config = dict(
    n_layer=10,
    norm_place='pre',
    init_std_qkv=0.0391,
    dataset='wikipedia_en',
)
MLP neurons of a small language model. Each row is named by its layer, matrix (gate and up: input weights) and neuron, and shows model dimensions 80-207. Each number is 500 + 40 x the weight over its row's rms, rounded and kept within 0 to 999. Numbers have three digits each. A neuron's up and down rows have the sign that makes its largest values positive.
After each neuron's rows, "fires in" lists the words (lower case) most often at its 100 highest values on Wikipedia text that the model never trained on.

L4.gate149:533487584425484523547467445474489566554522503483463539508535472470555542483513508551511515501546501478471504401518460561444461533552524505539559524425407429487450593467447483479520432476519442505539543487558438484556517512465498471427515536448417487425473464491534486529547494524444494449466492527485538507569493447510541489483519504391438469517553502513479488486538454500446547481521
L4.up149:513530423467443416532575490477487502552439423501480532519577555588531519480477471494512497552553541493455541535562514538548528471490539537535480534510538465553465427417493468530516484511534473490468594525500589499446442435551482468557484461547576481516528484505450570538464422507551580475489521449537448501553516541514525502501527489422482490530507587461493456480472506546488500525512
fires in: "or", "text", "source", "short"

L4.gate254:562501493533503505497586535483539486491524432473444507505531514492552551508520453544501504536546523525566520423517560466487510489458463547610540490463507542503513476517506504431463499479519500485435439442583466531531465520512546504489476578527526493524454441479458493480492464513463468483456529544569538549527451508481459549508516485429502494479530608465479396522475519537508444414557
L4.up254:499472508473534546478470462437483503430501470515523556525469582521592500576499513501553463585535482500562520529517538459535500537555525526493425522509584506490420437462511510434591513485542453592555499474482560529469554489505467518487469509562461484510547511621514533475430486501465555463568485419502488492551545495526461539518589574470475533529549529477426475534481449486495474454507
fires in: "political", "national", "cultural", "presidential", "scientific"

L2.gate185:482514481543535448516525471540503470442482538450532533490562445562524446533498480551507480486560510411532516526588559500600499487493467565468515440447529498515467579590492509506464521472462504494455541559461563532546511480553502530482565438432444489521518563504511470536427569449517528551521491468480521572478423471476502573458515536474489461497570480516444471503555548546459588512549
L2.up185:505589487475538541484454544452534518525470563496513478446406582584600459468463443472432547550535524527519596503526560432497507511495430463539511541573452444500557485476550535532571466462521516520482493481534510552519464527483482541528466461553497516540520507458546496544467494472515473513568491447482507534399504543549523498462470555503531537515522428472475502458492487538479458464489
fires in: "from", "in", "during", "to", "his", "for"

L2.gate697:446453495459386487506504534492499489456421462476549505520515493531471518489471566486492476484524524480460546480467439458533485588516395545537468473451518480532553499478540455543495445532446480512465536506551513536528486482521589446457452534487452498533577494426536529445536521448531508576448565489495497530512469497562530464492533456413407550478512546488514477483535493512426560509513
L2.up697:536518436526456500457548495560506520547543530498466514490422481430548507556557551447524507469567435485428550500476527432482511514505527564496500474517546486441559499529565460470513440538436506459533594540493461506482454551459496434442551509500471473464535529557440512483560506513524471582534510456530482547496533531475476494443452494490459555458511466431467447497524524499483506518513
fires in: "have", "has", "had"

L6.gate550:540509472594390467505464521500528544404458552516470488485439442471457508467420498523536494452451563465496524503505493443448521560476440534492480531493476477429451538479519527504521467535483531513469489463459513472469480542519508475572444479507550528464478518489546511495496515507586496466439537434558509484525479515441498547520522508466449503525477525449488529483412543502567543522542
L6.up550:515482499569503449455489493480496467484513501473391496525520520575511522532541485524538508478477504448530460539538466523480480557424493488449516500513560484443511500519472505549462522517493538459484425488470471509440532520567469478543500493483464532505483480542483535482483500448545465488471571550521571440558513475405455521541519535501494499516508458514485517518481475479452476457484
fires in: "an"

L4.gate424:489520517458458555554469517442488500591504442512537538463470567447570526466466515503500448557479542528500541515494541521556505547510519510424495472542580541489552453514537522445491572508510472487511480510475528450516488473509478483490565505517463512467554428507521565561464515514552504480557438509452523492460493482436443589451482519469498527534497511489505492476540577515489504473491
L4.up424:549548508421520505471504496472496540549453566567444527466524511525511513494495552525518477506553499596543538545473512489459503449496544451553461540508556452548437484553567465517494518502479497474500562515463428560536479517522518477525504477508497468487518510510442493489466535481468530391524523522515572532501485496459442431477416510482592541504512509462560545537475493476579496505424
fires in: "that", "if", "where", "how", "which", "what"

L4.gate636:533547413529494498462527534594447497507565450473556500506495460558517521452505496528553498527467535525510461529502459477499478558534453444577481431561455456510557540540538526571528453561543478566463519448514474460425440451586497507483503471526463507533534458492453524495515513424549406506477452533490470543492546562468472483572560544452487457488463468439458474546490464555491573474538
L4.up636:486479594464519550493477513453493463513487444471481467450595551471514470578456479430428549467471464502469500442464554526479498460490487467554465560465567461511486453509519561508500472496437533544453525507512508491499513477530528443535513478512568462483482500441447507512484510551482540485439541544468468518494501552559472475485495536548547476482518511419488451530438451428501476513488
fires in: "more", "total", "no", "most", "as", "less"

L2.gate345:605457498489454572547466448492429530536438543483496521508504487448503500411466500506480438501531471517499506509537556504411469454480521494585484476499498525531397505406489485530457558452454475498459455477517519533508388514456576529502525539432524522512510430448484473536539468471558546547567496490438472481515427548564503493517511439512532450525495498474458479448527570486445469473545
L2.up345:449521402482535473599392501568510551470482533467519558517536500482502506548519557503543562556505562493482445530458515535503463531479535491469434474515514559558493499450554557485506581457471508475489547559418431477498438568501519419492510469504465434540493501463502511439553518434451506522509513449433529526548474516468456532570482473468522478489473482471496492490561522490439497417494
fires in: "all", "where", "between", "because", "which", "to"

L2.gate544:520515536498459523586458499566494548460522483568459516461533518515461462432422435481476465449424520520451505500481562487445520506579506550550580567530591518449520498467424504439510517487475444516491521430527500569427582498492485517517546439528485548514470531481488449487445488546432531430486540581493485466478484496426443526581494513540504517479432533487563446485502503490541493532546
L2.up544:451494569523510458566473525474499533508488486478487508515453542567538528516369488481523442518473522521425508508474504513461582456494471553482483511558519527504547461473496465467439520471519569478440460498504484472570491465482518495421485547567461472512568446525490455552504546563457523490506481501463457455490458551490543429477561539495480495489526578477554406532502515498538465486481
fires in: "august", "may", "us", "july", "sadf", "february"

L6.gate649:565451512515497492557528589472495485524485441470543534453494480463418495500430521489523489544551478549542453555506541464482496542477504485564459522505449495492553499491479530553497547489523510507426517441440531525465497425506497439522523436549466481462520530508518479462490538452454570483518540513409531530457500501481449553501511572519497519473537442445453525469458473460549607450538
L6.up649:532558503526476511498534542469507515514476549589429508555465454475527506486463519439449457495534532486526492460476527514486532507574414439528521453485530511510483489499539539479483574503518475465443484510465436410457507500514472466551486489528483544470447483540537483504515524478500503550468450439487466507453498499514509485487548453542420524447500481486517539507491516486483512559497
fires in: "de", "la", "family", "los", "san", "of"

L6.gate521:498399543490448531544479473430523525495465544564459498446576490519569491477488555535473438491502537486479542556526499456436519519528521464541458526527471439473505571502432507541520554543511451462502490511455490567472452457507493498494523467481540488534508522469413427493485482483539543435562473548475541514492511557569501536532532494420536532506478449439546529472474481544491484444566
L6.up521:550541469472528495549476539462462501480528517507512447514482480509551507483444499566480489562553511474494496552571452384568486484540530443464484495575456529493539547438508510594494489472550505516485472538475544552490431511436529519432528503496466532529490529443563447510506486477531493541482481455482458485544437519511540585462493517482566597499539495436520467480515501429544494464601
fires in: "that", "where"

L2.gate717:535494489532467501474506537554560463489441558548535464460523445479556501503520504547554533452409529538572475566538489559465436571554489534505433521498469564492486461502485594498440465440436518495465566485440497519524535485522533439477440550480446531534451469489434493475423485479482512518471469499476466479467534539526511495561538460538510532524516473457485479506528555489552449490452
L2.up717:531542545526432503526525444556504529500431432446516512502507508449544499511529514530534542472524480556445546497562504507495448502552551499643413500543575432564483520567511545461496455531442499494547542509465446474539512445520463458482515469478522489517434521538500566544489519577570483585538470497487427542489570458448505466520567549545502433548502519553483480485537474473480466492471
fires in: "to", "by", "of"

L2.gate733:500537559550439474516536462442506462480513427490521457533476477506532514526471425487422491474442473519547568583522527419473488502452494471564491486491503523465517416450557463559532521540465473504553532482582530523557517458464465435496441433529546431567465484507492552460528535494461473503507472387495534541525519544577585508453452473485463487503492455516441501485543524531521445555476
L2.up733:516485570454474427492578481461463522445506574514538472497470507543495492550476527470561478432446451487452569472532471469520515445540556460431558479534555449489450545449486437455488542563478551464530555495524491445519532454474483538517533444501456516527424438500588475544573479447437553460486497484523487539553494457579509589427460485511477486532576463573456472539514452515480564486500
fires in: "on", "sang", "in"

L4.gate68:595523439509526500487525534570542481528508467593555533565485518521474538553472516509529445513481517558480555509497503512520499566460516501461472526434486536486548557503537550517510504562551508511473523489577472485518476506503547483481500504464484510489564521516451504455535576440569492463510525495541487489501474539509479483569474454415480476533549546475523510556501503573484409575492
L4.up68:563418498518470511501446427568488532481537469534507531477522577439542474532524480484468489470529523472504484478575516541454501489442499506451530543490563511584479430486526458536495568540467445524535476562561501558544562485545474418546511468466467460462531533462518517433491559458421523583457447563495535539455524476511499532517463523509540586546509514495509512535521524457541506541485
fires in: "with", "had", "having", "have"

L2.gate77:499568487527556497434462471512444517539542536479509493491451527430519510559441518534410435549516503502462454555444530547409560511520473510576522506479522497539502518521439552532536562438459531555532501508472492485521485500471539537542537532480485508479444500560506449520531534552476489484488529502470460511502547468417431478468516514522520426492494530451529464535489487545558487481545
L2.up77:497525596516489507429386514503442518467491548482494505477529482482501529495414459498439485533452527512453493449518585503493511534477536475582459500564451543591485490492478486482455416517422477483503521562477540435517505434523517427520510569540558547455508541558539523477490495510473500513460588474487434483526538523496486485470510540582481439422530547436498460541529544547536445546548
fires in: "september", "january", "may", "february", "december", "july"

L2.gate240:561516519550427473549468491561432511463432483411522514525417516493493518442442530532487408499510460483508514476542515524431472539503532500471556487557539427534568518553529479417509484447449442517478517541467485481454498427530562562543500486491550497515523500452551445507457480555438491501504544515457487470497480500510453529485563571524504431542520531493472432528584518543452472541617
L2.up240:472509468551528417542440487540449547526508436488437484478474533461514456523519392456487509488537433461526541544481479428552506489513429464458533426524448530439514581521489525400572465503471503506532500481517428476425514549510502511503542534523483532463499542457525529552466426493523538458551499503425481418493509452409470527497519495424497498521559460502452519477477590546531452530481
fires in: "both", "between", "part", "away"

L2.gate313:554556507474496436588507433474493465525460493534448533480493476453478507568523460560522467553494446500476576462468503480464470523514510477529512511529554418455487539537521497525524525527521523489578553558557452566426538526503531508467465490427496484489543516465514509488513559473506544508498550472521517515432558517526489544562494511520415482461539516510498463551521547593559517459502
L2.up313:523549461455451517487466511489475480502473514539393556461448496568460513399438489562472454548505517501569501482517558540522439488463512512447543502523468570507549449480563444573527509479531542462490481495578527514448516507454480531455458507484561587463563487525484486455518579461521608552523539549457500524426450585492488503465483561507470495491423525542470480467518523592491530452503
fires in: "one", "each", "following"

L4.gate441:512459462471568490521576511480536464565563548505446516510458505481494583477506481518512515608528475521506482572497446504537512527479448467495532488462519488471571550568476519478531504530497455480487576528565426610508458490495543488489446549542556475519484523550458523484496524493492482472528522460507471525535462570418506559551523478545511546502523448484512517581537473569515567501576
L4.up441:528508488493482512490448515524545493457508528495461553553445478506500425503460522483499526486430523562455491500486491521533465512474552465562523510435467497560469482433541491525581559464542477441462505573536519557494508470453507517525578537547474556534532467535500505425546449499482467463551563525474448486584519481499531550527483554491516467485460469491500515418531505458441495524493
fires in: "has", "to", "since", "until"

L4.gate385:539476463407478508556598444523546519525470540501555471477498505484506534430464463555422547525581585492509448540458497495466449468503503523449512506456496468563445527522528536487547526500519438526532555459556517493444524531487496506595496548530464559477502518456491507480475568523508511528478521487489550541476519491484523488540485517528508451535523519503427480550454564496427517454465
L4.up385:470464447485445522533467461479470460582496534532557501531466504535462541492503462546434479553562517466478459538467494545427476502543448552463496589512497494528552512505445429608578523457463483482520502488508534527512476492558501546558553512552475553563559606483508511455539531559451502496560510484593543557474492554509464565477483486521471536488572479408485479517563495491457499559527
fires in: "in", "to", "since", "until"

L2.gate401:563491547475524532544502496486539505516527566501500537520450466551477466477448532557459452536416499569505506497416432519500529415545511501478472531471525502521454595558516462526445500518498518507435452510449462530358494495454512533538515494534488547524527446481522521463548459506446516476496512529544449496500403478515528556508514493445529441455449460421484461509548437503487508552451
L2.up401:429530429424515468456456540501494495471456504536515523481502494391560497504570495442509474503548535530495480500496435574499510494555526494518507492536435483494522531485549470555527428477523439508579532487507479482534418516542533464479481466517472533491540454418519517450519533582470488521568458493521535516481518497566514497506493549475507518563469478545510463438549469501463559444472
fires in: "in", "of", "from"

L2.gate237:473529464506469507538551448590491436516434525502531491563471489562493506546514450570485501466508462499574529428494466563456459553489468514548501502449550473515530507453508531482551478567473499427495507533495465500519438527492508448502500505533484477483471507510483505475460518544487511447459530525462516538568448396527541507466504550506544494539494416433477461436461483508465508452492
L2.up237:529489593435531527467551462451502500567484467536466519485501429449446455554453566421496516468502549499497515573494506514453574471497496559532465492504505483513518410512506486538372537526469573484464584483463493489453471518593517434545544482430509538460468417451551529524523578518527467576481495463486506489519463466556540509427453575523496476451491498523525428514483447483512507508490
fires in: "in", "with", "platinum", "pubiflora"

L2.gate61:456504445521511526490557493552499430439392507489458578505509476488420538494572468460519487466543539540497468473438571454461497541485533485452545442473530520460538500547474530534519545448466546488501536507506489556488459479583559533529441527518506464507446509553500493530534520416504554415481549548521465463566538584521453456583472443447543515529451503507532495494533431489549460520544
L2.up61:457454496476574475482489423473544502491463506429564510450444426532554527482548556499571551459520465573454498491489444560419504519553437479465501499551506542461420459533557524559514550508550538464503521502543444507545531601527506514540483481518525503518471473552471500542497611509458466520534508488508519554489534530533497451506522529487578514565516459575427510567509463428521464503502
fires in: "an", "macclellandi"

L2.gate494:500462487502542426494466522557466436424471469452431423473532408504548429586437495525585446481501533544495556505533479507538470538450516555523534549547513493465519489467531497500503543463450504535440505473519527546434491550463508468540460508397468569565529518528517489478506472467564494537390486504516494519423495514480451554464483430530471534482456528476513473435457518523421539481456
L2.up494:471506439459470457507535464484513516542571462455600561535559500480467548511584528490501611490480514507482502485467498459436523528557464513415456523485519477532539492472530540516498545479474417487507466543479472541459400472497595495490529519528474542466544550525562513488542526476510422487550405573480474521523528475519475532554561517543491474563535486566485528541537479465500564492474
fires in: "that", "who", "which"

L4.gate74:566559480482483445462536457513552448538435527503545462478517465417481548592501431521520493551563532477529482540524474477438419554511477493479572432570585486504499473492570503516576514554554492502532504551524551577540499426530513485565405497475565446537563534480496468535527561490490549535506455436519571515491506520486493504523455583466517548524486525546474527536478478582520567558491
L4.up74:545542471546550562492480431477503443519529475470530587481540490557446542514518503538503449457446462577514467561594419463601504476445526538527460420483501541460486436476499482455520559544503512531502509492456463400483450453564521499567494542508523469532549452511545545477445459578491533487503408436510512517500467516535510552508497491513493517513542505532509512558488528459541515517486
fires in: "of", "two", "three", "four", "few", "several"

L2.gate164:547426473492487542488470522480540537499512534502470472480546480487490503443543454528457549534471576570429435508484461524474440478490576540540539510464418482550538526540584565496584564454519492451433463526507556479459476467482525430537538523480426517495535525469529461411452434547502495541521568526462448521510490497477447498477545480498459463495491540528541546480547464457523519530505
L2.up164:496544535495503431533512511483473527601553494492468552521538536492535575503503464506449462478457489498400596534480525486419504578500506496537575504484481504488552458500504506509399526552524460511469489531420455472498500484554481466461536499515533412454532454540536505528486488538525483458510493465591544490540511451461456432478471505455485477560501573492544531483551530474498421500433
fires in: "for", "that", "of", "was"

L2.gate705:477460532466446459538455544458484488484552552537465529502532482502509426418506457398454515521504453538529545441490538473504527460474538514529558534508484518527480456536511496460556460487549563499515524516484436541457536517572486471487453468468476542486538508488482530460467509509485474537495481509534491447523448516490443529528506556498485494526480436436489489521461539374506442504444
L2.up705:442483540485489506544495502472509540512518440470452427486487526490473478517491467543458460474440486471543519487459486558518455481486483545558562453451485485576511392576561464549479458517538438546466584522451548512451486509481441492501466555487496506450534471530472488501490535479491441508515445481552561521487563567510505553551546469468491532395520519505482499490453411503481495418509
fires in: "for", "died"

L2.gate207:520492487447517540567476534569551499484436409469553507515535462477489487528516449446502512478512472517491548475499477505512553525490391513424502526497457491443512511452562511472509481508532522571462456517498486547448437522496402476460514476561438565487458520482593566531497507464512477560490441508521520467489489438517482489525456572494492482552572519512477466517458509569503522496501
L2.up207:508508434512601488526519489500404424544536481546502483487455505601498473522525516510495494550480473443514493502502465489621532419427462437479527486532468459475506455480573464548462497511464451476504499462531515484474536463530466483436484475541524461465528487543502481551556479457492473560469549501468537471496482458519521510504500471534504553512497494489482492467449491490471467536438
fires in: "on", "in", "of"

L2.gate452:492528414503558526517558444496488508561490473476532506519448508507454558497516459501482522484472509496454444469584495432431543500471533508515519576486477539436508516453535512546538409516488469518551459598561535427451500533576467476502517443557470515515524543483499499486468477508483525550463508427573474544521571556481526465454504490438468521541580516524490514499501505461510521476528
L2.up452:482521587525527542532452535530438516547434496475434466525487605436580568522481471468514475509541515522509504565572479482477524496422494552546494468522539452452552469470544489515561460611445518496550518521468497445536441486528513519548491481455484547498509448496459563512465446592514548509473440458495466483556421499462507519521494472459497455531503485443502490444494454546428570389554
fires in: "of", "to", "along"

L2.gate315:496549490470539495517499459465526488544472533507525519436484500471482471526547454591430495489501518554513478586516444489552480524477522497563490508451522523574487519485503495508478487516456522562498476557488556489431540474553477478516604488507502489453500444445473575473459496553522477523549478532442539468515583450484503565517483528499541480503457548536539505475546503577536487444402
L2.up315:448550464484487472502545464565446514502542482548617476434485464493527598465458532536576528483577498441496474490499569469523427479608427467444499467539464504480491553496483536525539557527473429594497526531449522474525541568491454522506493554573466422513531528536543504479475537498499514446471431484549475456522468437456530551525514466528486528580394528492462507533503507454522535513477
fires in: "of", "league", "constitution", "state", "constitutional"

L2.gate686:487511551532460543507564510531537432545488488487571508448518500480467476503453510486457499485600469570514464500439517487512399531482537588531525492457519511531511544506469548440554417500460460446477577561502547496452472507494436467567470462476404534567523506523522466531502507534516436567549446519542525557526520522519577446459531515463473483439529442486561549463498560556492522495526
L2.up686:486507526481571438476472545524562502516514472528513446589462465469549519524520530529431526526539534523424453498465503465472529456582570549502540574443467482543560478558486537470522501463477504439432488524474462537458513451513456483538498511499467524479470470563534473517495492552425492487481572465533504471461432472462462543501528495526595558453452534479512512531544532448463525491452
fires in: "during", "of", "like", "serves", "for"

L2.gate186:566540531432518468525443458574534398511545525513542490533467512554506550455495532471496527560465506498447524573469506545517456480584504510605575531494541525536583452514507548529479539502529449499527521419516453536440471420521447536489527542529599440501550503521464430519530439548478477514527481467499580555493513528450442480516502488505508490494504525494480459510504494468539483474522
L2.up186:469533504455535478503489508504482466475517534532516537450496504553497521506527545479548502449519402491504480561479490428553427430514497502441555454530485495469460474461508420526461548458474489506392518516515478519548523497464507533455492516496566429478515434534493522539466507460475586471535580475431494462433412495523519484545541496540481443416537500474499547476491492555451445478505
fires in: "all", "most", "school"

L2.gate485:441558532591405529450456419480507448556468448464526473499431521528485488537521479486508463440497524555432482547552601498477495540468537545527481493545526504486480533566493559439486513487483489474526494478569578505517518510495606460549520482554467538538522517587465494573474496452479482492567528462470546513546531564490534486431493538514504483538464546487533562467486545557447511578566
L2.up485:432537504506527534458500484546464524490522552516501506512492451506435518502473439538448480490560493455442534556478499505495527441466561479537433564532483425507484418504519541493520574437539472425470479530577514439476435532523574521544554520543493511460506523514459464431476458478509506474477508594531488492446488516482514455532452534555475465499410510494455517460468530508452574477540
fires in: "early", "most", "late", "some", "well"

L2.gate624:568520502509469523521514455542470477469520533522546492482547503491558437541511488537440485533540536538486471502529526426486441482512532549480529426453520550539464558483515447533513509522531474509487511482428440414521479448430509436513541541527524536520576449460447459476532492449479473495451500477538579523551538460467501477456534442523507500493512469541447524525507514512552530545503
L2.up624:501586544517436467532527524535490566544541498530518538483462491450422501546539435467463567497559522522576446487490464534448512489496494469586492560542547460451491555467529530478447490458481503538530450538493500512528483468536483460478482451498480580444478460472528484502520479481452506451509507485568457464464513423493461513516460500490473538498483487575438583529500500446473477469421
fires in: "that", "3", "4"

L2.gate603:553438491465523517498568525462533568445487479550558511554457471445533493475494510547537387546479480537487478447455473445461479461495444513483524564484478450532558526463538484520466473451472451488499510499514469527500518470497525540537536505460532491454545619430530508479510479510514548520577481549493557430523525526444522484510576533510445483506459461520468395502431573556529521505529
L2.up603:571463457488466471464531530501488479485495500528472456441570455562489408418441532517515412530466542488506518475513449489431471451568396585476473499529520492498447514494493469429468512567499514505482513479542549534465493408444451504465482535489528408522538578478527525503446529523533491523467553580525518503505525510509512521491489459504485537516555547507479511449469504536572449503516
fires in: "although", "upon", "despite", "found", "caused", "following"

L2.gate11:510495547462532506523575554490463488572573509488500546504568459527498555518514620559482543484503497481420492523529494532510530557555480456535496505499418473555478483460613547481482500540460523480460485539476473447480409458553483480473498569522482607472539453499412532495524495551477506495512450509438563498484488445488556531491520496531480449486472524467466495486511572519512551546543
L2.up11:541537480507488491546481485502607441519492464507553520490504561452447529524469548497581508477474406530491507499502465528524493507509535564483483484472527465532551559522476470470457486540527587482467499455516548469511531498507569465480533516489452543445529490532508506530487522522562541549483477517531507465498434488543500462477566534524461477437502449485538538509530525517541477597527
fires in: "of", "and", "or"

L6.gate426:411571491603513487488496537500463468512521447524425515487524468475527460489510567489454550430509441454515470465471520526551467438576473452519575522501544530569545509465537481540514478570474524487506519499498535492501544563536470471495541522482540517459546467474491515550464556478450520511512482490529566430440524544495516551562458540582478468541517503505503479581429545476506485488486
L6.up426:537472558488516517560570567431542463560493479494518494597497583482515533444519465514525458480542466514420470437483484422445443540498443548568435516479528461477519506527468551509481481548575551524490537490521496480438493465555454443538505475538493502447554493583468478502488493455505454498495470502579501533573491477500483532543534499558471502567547499516507499444480531542563459466503
fires in: "and", "is", "as", "court", "was", "also"

L6.gate695:461506541480488521501484471440461501496459511513513527525444544435586573537474461513470519543428490461507466441517540497495595542436569522515575536479498469518499526490473472506510542454500411530555463499520538546429535519555474492494475402427465511507545435493497549543537471505442423431524440536450522456471512498503570491527505533449431573584544527468501489517494530500453505534504
L6.up695:564455505479500458500514485547528487487487442504471495457541506529476506502511458491416519532494464505526493513438518535530532495463432436601510547552496453513435482547537536440510516486474536458518481535462499526532589530472517480551578483464572582549426528549428474487423560582516528491517371536520507534511567551481493504542563496480511536581462524467575485455479537512518521602522
fires in: "which", "who", "that"

L2.gate730:465523509427471477565526441480515507500516567519535436514481501473455496498499513485465530516572544455547458480486465455510447526513530472486552507498492472450494471495467461542511441595529510529514478520511474528504473488565469524532429401474444458528510479407512555503474517493470548577468457419420479569546454506549533458538437531486492503527546538508453528556539490472487563565534
L2.up730:507544463473547472466568523455511527570584560545541503527474404596544487581529454462551528516511487448549436418498460461483537494527454402480477495549494475464544446570503523510427437495473531472476502513498551497502517536528489458422503496576502505531525416494559591434570506461448561496526545443511462510485556482441428550615459561518552537482525509455469519519545528579525551473521
fires in: "of", "in", "moss"

L2.gate266:512447507527535517467521533525484530533454480533529454545472516464451515534504514526557440526470512544545422551518514497550558487533519532522478494548495452497500565551555460505543426498473511466492443480522459435509465501542527550515547559516435533575493523493538574451425499556532534444454506557521485518536508484484531507498492565452543407478404507558487477567505466491507467506522
L2.up266:492502470497518483569475513540520448485501496534573469548509458482494476463465538476510516540622509473410460506449584573514516533510504471495495468464489543442471536461537491504524414501455493519432558477508493556406497494520558529531417500598484508537512471441455483533520565569446502503542422507501401442501540497530509504461547485580572463519486479464389465523492550538522584566471
fires in: "between", "from", "both", "liquide"

L2.gate461:489485507458517492474466537475457563455442483600505558540457488551553460427568531518548459466486477471526507520575440490440516525483519504572484576475480502505502530537505503473540546550460505465508497574482487533540523451492442478557559587541465648580478482522494499470495505489515580498529512481565518476476456486492498465501471490538495452480472517478454466450489446492527485482541
L2.up461:544533540510506486521578467472479526545490540554543495567484482468444527468562433488521532493508474499542496506496549523475578463546467516565574496472492596438459481481510509463417464555540520525529524491449547499452475541446555482530516460481510521442577486550525461499493518495481453430540484396572466474464509524491460550465474468531547471523509495535474545519549556432543446442512
fires in: "as"

L2.gate173:562448491547448435539558446467485523544509544555516550473515514501505514569477455555465447526494461585474530520454518474519548530439516458485512543531533482491530555488447579535498539470520493488485468540467538445522507486500462529508574542447449524435461492432487471538492465497446525448551482505453537537464480446549465539456529535553493419527471426474418536526476498498509443401498
L2.up173:420578525449559473477585472438538484553472457465464544508579534525535499482473478514456549443483524477481470529472511508489408496544557439509515551453515527480484429559548483540523500447509513476522534506471500543536548520456480525528440570517453571484480518425520479495458511531509477479514428459447457584467454489586476495536503495547511542473450500461465486504580460521464481496520
fires in: "as", "to"

L2.gate503:419464405519559524433500527482501516526441524486509533547467461482549478521556564564478491500525489480469512514436517463515479490486564453469454515480544489525582521473585595547465521488488421490504535474493491481532492485548508460494567496560448494451560496502530507470482483457423555460499524511467474433465528528598458434489496493516456442496533549539468473562537517477481549445512
L2.up503:467472440528539519574530506521513568587507505478544478493547555467527539485468478484451541505465447490562482442497563501522472464488539544559470487497550479570456566448466519513516495531511493497503564568466503465518517468442444510523477512478480511598497497488497493515461498521520547567579570420507540506449482460521560468536452537424476472488523540478422482527521478516508508519521
fires in: "with", "in", "by", "alongside", "protein"